config.yaml
num_attention_heads: 5
tie_word_embeddings: true
parallel_block: false
init_std_o: 0.00319
init_std_up: 0.0169
max_grad_norm: 0.5
batch_tokens: [32768, 65536, 131072]
doc_mask: true
MLP neurons of a small language model. Each row is named by its layer, matrix (up: input weights; down: output weights) and neuron, and shows model dimensions 32-127. Each number is 128 + 24 x the weight over its row's rms, rounded and kept within 0 to 255. Numbers have three digits each.
Before each neuron's rows, "fires on" lists the tokens most often at its 100 highest values on Wikipedia text that the model never trained on. A number after a token or word is its count.

fires on: " of" 19, " as" 15, "ped" 15, "ed" 9, " |" 7, "," 7
L5.up1277:175175111132121129125148113121143157153118120113110142111152112106119134137151159117129119134109131136102140180088162129113102157150106163139085109165112121130142120128201170109150150110099122114095133146108140152118162123058136114123144055149120113138134095156117123121156133138132153062
L5.down1277:087093107118101128118119124153160087138110147140137128150100123153127128119117128092149116103161143109125098061149091114145107116122158140092158114121102154102127131127088109114161101167130114150127151135135125132079092141162159101107162135145106174152141130100124173141163123126138133182

fires on: " |" 72, "|" 14, ";" 11
L5.up317:131113119171115121110137120111124108150137141142130132140136131124155123091143057109154122132154115129128134105134117121122181138140097150139110113141174155171103108118115131169137117143116153088147115145131152175137149078099109094127167122109137122129136111115164107154151135157119112146
L5.down317:159119089134117125136101129132114150138102145159110118165123115147122120102122092128142133145124129162128109146125119118139180146126153114152170110127135150139121102133113120126157108128206148089143143136139123101130155132136109145118170164096170114111123095108122094175151171125159108120

fires on: " a" 20, "s" 16, "ly" 11, "ed" 10, "y" 4
L9.up1052:131105145152093141121120128091155162141157126141085128148145116150135133134105073123113141094149138155152148095162136130155130136125091124141052127115158123134146132145139113044104127103092129130130111144113105139120114165141043107133144135138104077144154086107133111144129126114115172135
L9.down1052:117108142113083130107119125088165071142144064200129129115130126153107117157145097110120128123125115131103138147133110112183155152161087151135097120119162134133149120148123138111125127137067157151130127148114123104158135155151139155131163165172123107106131089102105078173127088140160119121

fires on: "W" 15, " who" 15, " He" 13, " that" 10, "ul" 8, " he" 6
L5.up721:155139139119134131122112136115150162115156121139101121142141140153099133113149115151086126120152123154143127144134107143109140107086132120107125127121142135118101083149163141111132131128115137071108120156100132100142142110131128166126110148106154072137168134152101103110101119129149063114
L5.down721:165118109116145143116131120134125148179141087163133106136144151129129089122103118163121106124162129119148090134143121098128109134128177112113106115113129132134115071122105116178114134154102090105121094131141171151104129135147119192125166158147113119135133127114121144166119150152139097110

fires on: "-" 58, ":" 23, " |" 13
L5.up321:129155106086165157144132107143169156140146113123123162133132131152137124125105109121162139137180086132151166116137148121131153166080126137162134114205132137126115095159146183080128140087106122155111090158134154136173172145098153141127120091135111096118166073146151131122108139130111157101
L5.down321:102179156150128130129151101139178119086109068103136141108131098100114108102136176097137147126130147134181148158123115146125173082104146154131173108157096105112119127136112164138130123138101088109132132147132143117108122139137131122072192145117107130126131133100120106110103147130083142117

fires on: " /" 18, " age" 16, "." 15, "s" 10, " |" 8, " was" 5
L5.up1231:078126069109147159148171143158174177091133175138147134101111112107141090123132145105094193149164119164105099064114150080117153158099124113121105109158123154143103117137175122125115092119111114138118091159106139131156153122141166091139077104121163103122147132096184140117098137120128137124
L5.down1231:117122127117131151142119129136107169114095134167142138147141067111128102136126127118083115085152092114129100083127141096106146150116131125098144117147101164138119093086114133117136163106109150144122101113108120134136128145125148136123144129106127114125144139110133136132123128131136131161

fires on: " have" 42, " had" 29, " has" 15, " having" 6
L9.up567:108159142104117131125131132116116104111137143138122128103122124106118136100061134104106109132124152141138123131128149125098146122103127110167112178157164154132130139124120151097107132109146165130120103132140130126121122162108076133165134121129077087139163166122160130125145122122117096123
L9.down567:099140112132117145141132152124083137126124132177105147124089149135168138107137167169098138078081156146073076139146133142106127156137155121138146152105145123097106109084111133107083102118106154121115103127163096127161125133105167131114115125112121067098111117101105100136155123133106126131

fires on: ":" 30, "," 28, " (" 11, " |" 7, "-" 5, ";" 4
L5.up179:135195102149161151168112114102104120153147137151124139156137111166118121112134136120094126126120118124108152109162195128158128139111149146118131123150172103140137139113180139115131174113122115094138124114127117153149137112101188120121158118110116090122129071100128084133142126134152112150
L5.down179:131171138120130129143126145118144157161124134217100102158115130166130138077110097102150159161128155125160152047133147153132145140130180149137085141123125161110138143129140148127123155146101132099131112153109138118078131117086117125108117148139150135174128138122102131110127138169136137151

fires on: "---|---|---|---|" 61, " 0" 12, " addition" 7, " |" 5
L5.up356:119159096177140139137113129116095130150166164125116130112125081134156116155169111109142117108135140155109115139124134162103145140124146106153127131099129140146110109096126101108169100139139136149117132143144111155116126122083156115129120099130105160140125078098130115094160129115129100116
L5.down356:123122157078112103073132128104160164089137156187097131092148130095100148117147148117129121138095155133118113125164115094123117125120181163114114136138110100127111136136142098139094113160099129115123180133127094141145171115131111146151106157138132158159107162145110111151067126123154126142

fires on: " |" 28, " the" 25, "," 10, " of" 9, ":" 8, ";" 6
L9.up1070:121122125135092160174154162141120156126113168120074159137126108122092134120154132153122187133139094120117105071144143154128127092117149108126094116124100164102104117097152142136152125149106162104114145117117131099150149089142144092104129109126110110116116114140159143136154099156150137112
L9.down1070:098101136159166160098092097168169127148147069109150132143125105090167173146125146161126078102118166141147154139151140121115121147144141150127132137157117111163160123152148150171124152129127102145128123147127140111129133172151111130132134139154129129121132105096112118155122145135128121110

fires on: ":" 24, " A" 22, ";" 16, " –" 7, "):" 6, " |" 6
L5.up418:135155145156146172123146133118122144150168121128127157163112151105120115156157136152131167113114115133146109087081118074140108098173117090098149112142163173119085136114130156099120149121120144074113110142130117172166123115131150115098124114144108147155146079146187134150129126139162103141
L5.down418:100098166155107109089140165171143152144121129077089163124091120095140111129124176146127166154118146090110103142149158101141113105113125188131109131140118167139148132132121181159151150144120098120137135127130135126128153132126145104118134058152118108093141128129187143148135127161147110116

fires on: ";" 41, " |" 18, " League" 9, " average" 7, " Two" 6, " One" 5
L2.up596:134125119163151148176167195167084189122108168139120151108130137097159119110177086115135130164134079132109149143126120126131120108118131151131104108147107118128156078142162132126167106112154134098082110119096130112149162129150131103123136118140117106101107147169178126137130120136097128104
L2.down596:165141147149130122111093141139152165114122091199072106124094164110141107178117140108131124166100131115150139113144125118139113132181131135174096108128178130173121127127152108130130147121101176102110148147101099123095127086152126137068132112133174121137104120148141110165106135118104101123

fires on: " re" 11, "le" 9, " he" 9, "-" 8, "je" 7, " He" 6
L5.up749:138119136140119193129106152181134092080149127155115122145117158139121118111150116089141112127140115189165130169118113106121121115150124142118115120139131091121136057167134150112170160083111143088135117123119171117147135109153121163128133124112105101106135131144116143118124134127077125128
L5.down749:137100132125122163130132110111132134105113058176109101163123136149112137097111118142107125078195159129130112136154121141174071120133113105127079105113112089123103116144118133147125154125111110087119139137132123172196129127109114145135107144125118136117146105128113121127134152127135140129

fires on: " |" 47, " Votes" 10, ";" 9, " Music" 5, " =" 4
L4.up462:108136105142128116163117110085137133131188139164140141138150125132167094104132144102151158138104096166157091141130137155117198120107181164117146132147144115100098139127154117119172124138128160134141113115128135139111166115143125093110147100142156115110139124130135102122109145084112142115
L4.down462:136151121082143147131140103145133133120093124097093159135126149133086143161140150117126115096130126107145127147115117095130084112157126097106141164143100145146107137116084192125131133159143089133096099130137112145159120107143131123123103083100099142132143119160149141165144092111166117103

fires on: " with" 11, " well" 10, " and" 10, " as" 8, "|" 7, " by" 6
L4.up797:125132095130158122135104100130137123117102157135077118099117125146126125137146174119110156141129121138107131088125133156107131132113151097119106125104128153142130131116097102100088135133154150124071126157133116074132112136145091119090156136151122149157110096164128115098135099096112108107
L4.down797:123123140124124093054142162141136109114132146027169135116143118132131158118092154170159121128138122157138147136121114197121117113119134166151176112089093100139136130137105142124111168138117115124120138133132156122120133127143115132137132146144092133111114116172113122161103150114120107137

fires on: " several" 22, " two" 11, " three" 10, " of" 10, " few" 6
L5.up1153:136143103139091168159140130113107146136126143139078127130127126139137147125118137097130156084099129159116125127119120141112132114108152118157121145126089123181161103112127162131187127118117200110110119131111125109099156131132107109155118138105165122142135129113160124132146109157129100160
L5.down1153:100125147099152126153137138122098153125110124075114112177114136161110150091148150178088141124140156134097118109117138139120118107121131148099131115142141164131138102138124128139154101160100094110142094097147119135082202122112131157134088123111174089121151137121121146147113069123144122111

fires on: ":" 43, "," 41, "\n" 13
L5.up180:141117140166141134160165141156145178093131147148085152140164160119132121106147103158101107149112127131143141118092136111134129139135116117136108125141157109138096103168122150128155100102110105132117075100126147129157147154132117114045142082118105140135148086141191147124119162109129119111
L5.down180:136159132163136152168144155147164173131142080114103170138143105096147107170088128177142137150134113105115189138153155135150110136113163140140096127118107102097140155145143170130130110100109079128130128118109116145179108135109116108116103114129151097156105149121130156132122192116106108076

fires on: " and" 36, "," 17, " 0;" 12, " |" 6, " with" 5, " to" 5
L8.up536:136149114137137160162123151126141115164139162106097121133141135116123091121119131120132123111105130154149140150204136155102114102137128190142105107101125156153115053098132114113128134143143136109099141143128147100150121153109125117123174178106093125161155087154105104130136113105115096112
L8.down536:137122093107091145139114118161106088105105141000141151148111118128167179123146132135165075107159138130114144123110128147110111121108103129133154143134070130102142151138118144089125135125163110083110105115156129120149146129125141145126124123116145142120120134127134139152163165133127102130

fires on: "-" 32, " |" 30, " " 4, "," 4, "." 4
L8.up425:167117125117152095145076106134147124155167140147057142147101158145130101127135135116130130084153113141136140115102118176150154143123086124155088114136106148149111125101164128090137099117145153140134126151087144141123161134149139144127147113140121102114136099131128109089109148150138090096
L8.down425:094123133132154138102125115106145149112111066153144117112151151109065153054160123130096139111132155181114164192188145125141127090153158140107127139111155150101103096085130122134124140074134147135169120119123106147118085170108096109150138138158117122142148135137113155133135136144091137105

fires on: " second" 20, "th" 17, " third" 14, "rd" 11, "nd" 9
L2.up214:141163104149126132172122157137106129122162145138138138127156144148155122154112132108141164134095082165120155125095112125108129138122159156130148120106160138144142147114150131089140121130166169110147106141084144104134145120141130137133132151104176093138115132092126096115140119159127148138
L2.down214:163118133123123117131103134104102137175099144163106167147096156152121112111141091169094174130163126130133103095156139134099137121129161160115123074177146131109151141106137119164161136156134091077126080131109138084080126108112149171133108161098126127112082127097130126184147142150118164103

fires on: " |" 40, " A" 10, "," 9, " RUS" 7, "Ch" 5
L9.up1188:143117147154091136124148160158116160126127126119149159077107128148108090184150097146112130121145112142134168117124164145113129133143119136132103093085119136100135113194134171132143167142119132096101137167096125151115141147132126172088106103140146100119139149150152096130139158129119130097
L9.down1188:104114125144146157111083116145134105110112105074112119144173132164148169123130158084116148079123132115102083146134115138154170098145149180109157094139160155151181160099149116078140100128127098105152110137120134143111088161129149071118170121121122164142122133119110127124125048118148098162

fires on: "th" 26, " Silver" 14, "nd" 8, " Bronze" 5, " Football" 5, " Player" 4
L2.up935:175139150127102121178099117122136125132193128141138126132173134144123125124144127090156123148139111178141180136137146114091162128113164174118147100145127173130108104134158143100143118154109146160134103135115136087112125152155118131088140168121142094165154108133117110140129103119128090105
L2.down935:168106126071120125109121100182152114184081107108177149146123095100107080119154128149140156177144138091070120124141160153077110103136082111138141132106166162152119116141115143121188151167155113137125157108106130096106115143101116155114141107135114127123140129153121125157122134111133142142

fires on: ":" 34, " RUS" 9, " Vladimir" 8
L2.up1202:171155156137152179131134125128120190134175134150097137094100137106102161151171157131145150162122091146128108146123122097109113085173142137129131131100105165117099120166107169094127098112152140111088154138123138131179161146110126111080136106113115116098157105143172134153116115114165134147
L2.down1202:132106133134140125155181108141159157125158119168148124193114110081128144143131119129141117122134159178160122143133168143129124116160144140136129135118133151115173160141114153145130168127124100119100135116105138112174128145150155122139108099085108133119144070110129141164148145133117153066

fires on: " of" 25, "-" 12, " with" 10, " would" 4, " through" 4
L5.up1057:140140121121098162133127126183129190127157124093129139125171101144117165163093101123125114097150134142101118147126129090137152112132119121124127140154140127124115101136130173099131133101148116079172107090111192100160122107130112103114139096106161082152134127138126159132126153119089075152
L5.down1057:087154154083138131116094148118129094138097105209127141110140141114131153086140145113114131145097120136100113111153099148114084164148166091105123150102113086096143141106075105144127150162153104157128155157112085160082122129144106122157077161137141159125114065134088112131129122130129162090

fires on: "," 45, " and" 21, " or" 6, " with" 4, " including" 4, "." 4
L5.up501:164152154139143132102085175123127143154153128123111096137119123120110126170091119135110152149151130117154126162116130145149147100131094100141100123123167160120108076122164131155128132112079136120117115128162164139117101095106103089135117106098124110151148161151160107157121156111126127158
L5.down501:119124140107093136110152141140096138148129087000096109144107125123080147117159104146145088138140129110118105142125126150120051157131163113127154146098123151127105128113116097135134123144130130138126132126137146098174080118126157134084106121120126170111137108135125115119142098164120129138

fires on: " |" 66, " of" 15, "|" 6, " Liberal" 4
L4.up829:144118132144101110146104143133157108149149130128141160140128143105125106156147135142153156141112073110134126117113103083127162172125143101128140138168110127164137103146108142124148092127120160113137126135151147141113084102114117130132130099086130090120140142110159130151097176109093136114
L4.down829:159146121106154146138117152161104126130148131100099180137141148152109124099144120141106156151146129130098108133136145108105159135146168128120095162128145164133121139084083111115144105137171096114183134160117103141089133138114102120126165160128165116123119120086115134145170105130136146131

fires on: "th" 55, "rd" 13, "st" 9, "nd" 9
L5.up684:158134132175112159153072160125148133135098136165125142116148115158126147123153102092139159137130104125156120102191135093124122090067175169151122126062165149149104095094159162125125113113159139124132124125097125090130142135147116162099133152105152125144138139139145130158145116122078155102
L5.down684:145163124098103093113116140134147142146127131145144167138153055139129112093149108136138119154134121090089144100126123123111127133130153105143125077140158173130108149135109116107140159133103175140114112149118115074110106117146137109129116142121096152114129122156136127164117115164130147152

fires on: "s" 18, " in" 17, "-" 12, " at" 6, " " 4
L8.up1069:132098066119186103127076140114128132125141150144162120122106110152141128153150152113152169128111135140152122120155150129106116148133121128113101139117128134153137164110139120080144117151094162158123141137128142080130173132120074127123141095137129142141140112109176137127118115123091131157
L8.down1069:148131123118170112128116176081169153115119129189120137081141141086092089125133118169089104131147128125112108164174129140161106120092145143100137113128110091095118127129120130122162107134115066101125182143107132105107153141094143094117129104147157119122121160112112131137150146085125113163

fires on: " three" 19, " of" 13, " four" 12, " both" 11, " two" 10, " five" 7
L5.up244:176141120096113158172124159115088100160114151138120119155135148136107154136115130095141137088092123153137125105079113122098159143120113092147115152154099097162133130095128160155165098124127168138158108113106124112094137147124081116114169136093146149126146136132125119108112129112099140114
L5.down244:086125170094164144182122119129074155137115128143130175180091151121131144095155149105096119162129103146128106131109097124141120103158123164117105118116135151125101141079120117149158126172143116106129146113093126143082123091088142152135124132115108130113138166088107159141130097135144166111

fires on: " |" 30, "-" 13, " re" 13, "|" 8, " dis" 6, " as" 6
L8.up214:146065082152134132102078141165109147097148141141079172112133110136098088147173150116127134156158081131131084135141116143121119124125102118154118159127144143143112095174130118141159080117154162074105167176116155156169097124126145132116106117115107111136138149096134135109129162104088124108
L8.down214:129151123110125101155124131148161151145129088070128255112155104153133134096145114168118119141116108158138144114150125131116141099102112164098103172123107125147146167149100137146138121128123105109085130147143171121152108121124095143122142136102131125122132131115058118139139158124122096142

fires on: "y" 18, "C" 15, "'" 14, "c" 11, " c" 8
L2.up223:101122095144125173127156136091127175132132113153113125168177142124151140106123115143098141114111142134101140122132087104124117092133089157169079097133156120130137100109131101101135112110105140106139135151130125135113129126131120132153132139157135119121138044148104137129113099100114125121
L2.down223:125107082157111128094119146165153165146135149159117120133120117113166173100158116128099132151134124104131079157132108158145151119097131154097111129155142116120140099135104153150111086124138124123129134118129161115111099145141140114098127144143125138115122162131138124100106137132183104101

fires on: "s" 19, "." 14, "'" 13, "/" 6, "-" 4
L8.up1139:116133075120147152149154164118123131106157130129129118103144157129150095135121111107108136107179157139168151136123086135128134136082114152152084122178102137144132136133101154128129117082116146146093141143113100119114169147085114097143134108112118079145131088145147109174136140096140101177
L8.down1139:219084130137122125093135093160136138130127147218141115092122129081143136141133107176142128134120129104132119124098142109155140130114144149099124082111111096155107128110122144138091139149101186105088127126144121106135144095155149137117125118145159186131092114103098083157135119129127150126

fires on: " had" 68, " has" 16, " having" 10, " have" 5
L5.up425:131132108139125175133094138110116127115108135121125117133144135127111130128123143121079110136103136135114149151156141133111167123103161151180105182136151144185134093162114106089151160066143127078129123162119144116139119136132089202147172135139092107155150157155137091120150123126109087128
L5.down425:151110129120126123190118146135085131134096112000125112156124153107122161100128135144126080108138159130119148147147172112108113119147110142139119187087135149144146101119137139110110116126107106131110174085136132126163108111140096123122098143142138101117140120143141121113152083112130157155

fires on: "s" 30, "-" 27, " the" 5
L9.up1205:108122132137136120158146151086131155118125150149128137162166153137159154122123125136128146116149148146160145110151134126145106111133103120160101130138148124154144121139135120138132085170105146074141143151073098152130125162150148149144118153132142124145160130109169087114161140091144085062
L9.down1205:089105128126119129120126102091178153104125110206138134120134106119151141143095132127133160130120160146146115128110113106119093127112094135165107099188149122104125158128137110115119114119132158085097090133102069120145146131126127128110170152149104121160079102141151092133133109110113126142

fires on: "-" 36, " a" 12, " under" 9, " " 5
L8.up891:144143114173126112150081164127111102095102152141106124115116123145102086162121146128114185097163077144158167123156150189105152136132104125125120082088153116166135115136151142096152095095108149123129121156130146077106105095109095112121110129140143139124132077097151101130119133118108111143
L8.down891:138073119138136104108117138080126107120120170183119091052124138089098128121140117117072134145118158162144066143116133146161157125144123113095115152131168102123120141107158124119111119122123142156162121093126173109104149129089124114107165151159148152143139116112118095172132138131139155149

fires on: " a" 21, " States" 10, "\"" 7, ")" 6, " Illinois" 5, " York" 5
L4.up465:113108124132125154110154131115142171116164124141114148170132158141132139122120117146113106119150130118164141103148127116171121121148097152144085122092149123115076096122123155104152174082137101083112055122155104161162151077117115125113120114115131116147131105143140113127132129145152055117
L4.down465:113097156168154121111145137095110163122113097108170081163155169100145127118070124149103110160104122111136119134071135122138083114121122125158183090125128133121099133109204095145130142117122130142157154140118133143084112146173172123155107131118121154140112178147151100136122145169128128097

fires on: "born" 33, " |" 20, " as" 10, "|" 9, " on" 7, "." 5
L9.up1089:148142118149108157134116142137161174133148138129082169124081121167104102103135131125107149175147089108125130093102103097093156130121124080155107130114169111148131135135143145112112142144130164147121133169123126112137101114105135164150114092149110150174156112133174146116170092157122137109
L9.down1089:127113162173135108116133129131125098133132129073143094149147147146164140150106114134126127128139159115134155126147086131134123067143197164103147111142138133077111125103120153145134143150096096121125121130113135167161128121138147170149134158124137120126098118131085149119102134077123151119

fires on: " all" 16, " many" 10, " three" 9, " two" 8, " few" 7
L8.up475:157105117122108161142150118125093168143135135127126122146148143128118138090137122118093149086128109133078133117137141130106125165132138121148085155127120093136159094099125137138185113100112145143133098100114143139111115157090150099166126160117138124137126139122127136143144136144118112111
L8.down475:096114106128143144157100148119101119119094136102123130161127133123153156109125154140100143178111146121118103102092117134117171109126119163130085120110108132121129142098123143139167121140106124121139130093103135100102155110081118125149125147092130109092145186136088164153097062126094149101

fires on: ":" 21, "," 20, " at" 7, "." 6, " before" 5, " below" 4
L5.up959:127131108153189149143122095104151135123171157128124142115146135136109120161100154127133114179134107107137135100117159148124139102096082115135102138089164172092077118127092155145112144108135133159086132147156123097119148115149111100122118126095132160131139104111168130138132167109103109114
L5.down959:111142148123117154103143140162135107129133098000144112114147085157121136147146135128118117081132092141134121104094109149124125127106128119169106143149109096172171107133134155122135105137140135151104108105124118115135152122135114127127119128169150122132145120128126115108116105134137132149

fires on: "," 22, " is" 21, " (" 5, " was" 5, " an" 4
L8.up979:101136132187107151126151134139147131146141136160110132150125112123126171081128150126146134117135142125128087138179160133165115145157152134115132085166170135125117155119172132093158141060134116118154103144151079156147166130124185129101145093105150122139150107097140132093148153157126119112
L8.down979:100149139155144151098146097104128129123131107172149161111116160130114123100149110036085087154123143124121127119129122131086162142111151153134108183147104126174134168163148101131160122131129128158134107093146109130108135135091138135134123114135124152081121098130110142115082120174124117121

fires on: " |" 41, " 0" 15, ";" 8, "|" 7, "," 6
L9.up935:144124133171143113157119134086106153117149149146162137141117126158177128148141147135115090155085120158106126115132196152151157127107146119126155129155123101143162100176151100068125104132152116131101141113127082116131120137139169121133115120155098141118140079134148135132114125135120147115
L9.down935:148164105125132123082084085176150192158183099138078165133175150094076097127115123134159077121099082088141180162181121097117101141165128135155120118116179100094119141117118144154098154116120115107139145126163130147123120098102097096116072100103144111149140160132108091164169145109127147176

fires on: " the" 29, " a" 20, " to" 15
L9.up235:182087112088123136092110166105132120097130131139096116114095118182104149127099093111097138103121115161110138107147129116110140098126090102168150119100141144128132081141117160161158106124098141129152121128143134125140099147111153097103119085099151113167156168141151109129138096118087125131
L9.down235:156111127120139125116144134139130132135111148072092110163100137138115111095196132142132225161097117135100113110108133132145099166127133114120151133132136113180110137138135157136136139141127156093103170157121151142098128093148076126115149140128134109112124140129102088098135063150111160129

fires on: " and" 19, " &" 19, "/" 16, " at" 16, "N" 16, " or" 10
L2.up1182:133156119124093131116151155174185119133146128130078118138153107153081157137105081120141119121169127121125136152148112150157147111124100126140135137135171136122086097140168134174094123111082151105134124168173143143129115111114141149128117126122153112157138099128175113130125115124124122105
L2.down1182:146107150127106139150142120152110140130137120066125111143095121149111177132122113118132140136099111159083176131104138127145123166105134122142154137108134092114124177144079129136142119134151129106134153128116118149118117142084115127130121144129124140101120121124150137104133086189087157133

fires on: " a" 34, "-" 8, " one" 5, " specific" 4, " host" 4, " the" 4
L9.up1247:150160098150147180164117124121135122142178138134123136126115116150100111103120094142085148142140117122120142096145115152133105145087121103152126086150107118152117055111152179158161141137133168134136123180106086119127123140146119084144103087149116116081169138167121111156090121149141135129
L9.down1247:107132147115125125143146133121147090125134139150105094124082080105074128119142093116123152155121097125114067082138150087144137159168098090120169148158127114145095135173125136140113095139163148147128152115165131118110168109144141103111124114123163095123152147126100169139137108156130155115

fires on: " K" 30, " D" 18, " P" 16, " T" 9, " S" 9, " Chandra" 5
L11.up614:118153153129145117153091122155138104143134141145130162152122110140116147160134082133141142121093113140109136117097126181126095115121145109117102129109131124126058124115175153101147183122118130107106099115120196157146145153143124118099096120083121083140173100101138168090119128146174103136
L11.down614:125121136161137121125144087113126161126110155070056125140136100131130160145129144119110145128112117087159153117129117079102110130132172074177142138122132128118136125148147129118116092115156142116109122104152117101158124149142117126147139100165105126147107139157153117112104134121123123168

fires on: " R" 32, " not" 11, " M" 6, " which" 4, " were" 4
L11.up327:134146141163134080136103104148157154209154136124108113111110108130105091093097154106107104136118126158095103099124121113142103141094114154086141116107162147135105116164160170151136135113093142117126089124148133152126149130142130155144163103109106126135146111098156085138112163132114073088
L11.down327:102142136133131115084125120126136159099137141255112074123156164115157115146163108142139138125093117143126143132146103155107116121112146137162123123128155117106131133103080092154118095121158128139161151135093143112112119129115146116132141107156116137134130140146153156138142154118111111165

fires on: " his" 27, "s" 19, " to" 8, "-" 7, " the" 5, " her" 5
L9.up1169:156111136112103144109080154134139143144147128147167108146138176139122137146174116095149133156129142129141105135133160156106133127136125127122147108107138098137138123195159109126144151127150118087113119133137169110159120140147105147104123138140139141094169145120162109100094151117131085103
L9.down1169:092108129133157105148134123163109118114122157155110104116141139106101144128110139132103084128096125166112121113092091149166178093082102123116110140162123143145118136094132103108144160096129123152167116127144105156092141121164118133186132159130092140158089129149173118148091124149117130111

fires on: "," 31, ")" 25, " |" 17, "\"" 8, ")," 8
L5.up101:155103114137170138144153140133139154121151150119075159138125172147105110116135168123136127075128106154155135101148133113111161157144138125137107155130116142142052125121129128078124134104141136123088112129133127147154128134107145144168195119127103131182133080124134141161121153154134106104
L5.down101:151110113147136148140118104109137095144151135065150166200135141118122130101113107090096130132129113127120127124151143108162112121139084114125160127143114146100131121136169145137115138175134102178170157133133139156153137132118122116111167108131081130167096129128108149146087137124144117194

fires on: "\n" 20, "-" 20, " 2" 18, " in" 7, " re" 5, "-1" 4
L2.up1077:111100169162142154134101136129122135126142140135137131108144145165131097142105149080103112131161100146137152151129116131097155164102127145153081110178104148132112096116152102172137132103136134149126090138158191106122131165130126132142118130091112119146152130142167133079119134124111163086
L2.down1077:106137163121167177122160130095095103112126099156134122164128131139121161100154168159111132122142154140150117112161152176101123096135106117155159184139083130129133089176167153130130156085088132132152134117137107197128091111116111144192134105131139090139141130140155110106127140153144134143

fires on: " is" 26, " has" 15, ")" 9, " http" 8, " have" 6
L4.up838:125140145115145136143138122097133167142112162152145134135119146082112111140107143125158104081151124154131089115126146120148132137163144106126139127151183135134079139117121117094115103152153123143102116151135164126114131152095097153119150108088111152140138118093155121149152120134138108101
L4.down838:102124131150123088123141114108116139134148164120106144133118182125158150100124138117115101110107129152137090112158091095161112106122099176096183120095145124116120150119132106109121116148115137155151181125180126126142126122159150130163150107139122105152133170118106133135131093135119109144

fires on: " of" 23, " still" 9, " about" 8, "ul" 6, " now" 5, "," 5
L5.up1120:148109134114150125130130136145122177108088169127150110153147124195128158152133137139102173100123172095123094119143160120143119108129141112163077148118175120140114105107148134112144090093129116148093100106128122104117127125171100117140146126148127108144132132169171132157138118114163111136
L5.down1120:120104123111099105134145176151109123154090097060091112157126142130143165147131104090141174068145117095109133116119152085154086093147154104116139122122091102130121122124114123122138164106112124120139124153130161101141123136154172137105071170143152112138109157105115162131093122144177133136

fires on: " had" 20, " has" 19, " addition" 13, " having" 9, " votes" 9, " |" 8
L4.up802:152156120133112155192127111172103141122138151144122120154131144137141107117100136137095100118151121141099177112170100123090159123106159143175143139152120135132143130142149145117115136090119121121123132121140147135125140123116106159130123093146106094132181157158135094120106141099099078188
L4.down802:165171117110140145178131134136107159075111124195142094098142124103119140137122178205134120086137169137090085138159142157099146123128140110161120122140137084100124117129163128089144166079108127130074142134137167114151159126108135114140120153120112136114143154128101105132127095136161133140

fires on: "," 51, " of" 9, " who" 8, " to" 6, "'" 5, " in" 5
L9.up1102:145099132148129088112149131151153097107161178122107112135136109148116120098146140108091119119120134144136097165114152126104171163137146165137080178149154093134100104068126109123168133102152146121112147092156161107105120107140055144139150103104116107127136099162153108163106116095157151114
L9.down1102:096124164114168135156116132092132119123084083070143076127123145105145154174129120058129133141144128145109146130140130138140107099130162083138150101131155150118146134140155092139158121112123132152137146117119155180109122104125147133140112144155140114099133098138183137095131176140118141149

fires on: "." 28, "-" 18, " |" 16, " the" 12, ":" 4
L5.up185:121138132137124148146141176109172142121149166143128182132104130140118104169090150139141176126152083135146150105150124131089176126130114170140129109136119180168119123148169131147129119117059152110119118157152162133143171110121191123126115124112160085127139153106172070118116155119159142152
L5.down185:127122090130139178140108114154148145125135140185128075119149109074119137178107140101166155150131121122167134120153129124136146156110128128161129081147145142090106115099109124104129126095124157151124096121111105156150152125168115109111104175088135108101139125070145109146114131115113148107

fires on: "s" 76
L8.up859:125152118135136111190119116110118184094097131143147137111134123157165116143106136156106152129170142159118176097148147127093121110122114103140086108112142115145159134133133112113109099127098161146112145144105113118088150122127069135163115103143100130125141125124155130148150120067107094131
L8.down859:177081079116138115117131134082137165121134086184093159107128146127123102120146101151113121134138114140151167139140142102155109151120142128149097118140135104144151122124114137130132118110108169080115143188150067135133132129139173117110095152117086129116142098097088081132112167113092143111

fires on: " War" 16, " such" 11, " his" 11, " her" 8, " last" 6, " work" 6
L2.up602:172145132159090141118090118108134162169154130148061138106092164191105111136124103106143151134130125121102124115147142097145097148125142179103144106168137145136135136155130144082105089125120123152147123143127157135144108174161163161123122108121128150141156144097123141067171122127120149124
L2.down602:087103145117163120111149112159133128076155139133134125132170125124186140153133156112079145146115124161136116110086107084097124148133130085123110146126104187170114135121096138136107132124132139132146143082104132141101114113164116180145146178129142160121087130140114147187098140136165144141

fires on: "-" 23, " from" 15, ":" 9, " the" 7, " to" 7, " of" 6
L2.up949:155141082184109151117122121108105213171177149131106128123157133166109145172144088140121168116115099097074171118143129098139134101096117136163147128173134176125113116106118129112141124102127128128159096149131155137126109131136180114121126140131119071162140118078140123105183116116097126137
L2.down949:094162148179143120121066121125094118139162127166100144110151123135133119132150126117074093112135147121097157113138139073168117135118131138152160172133105118159147153153121112150131103104092178154137137141108115137137115105093179107134134133092131123097148124118079142125084108107131158051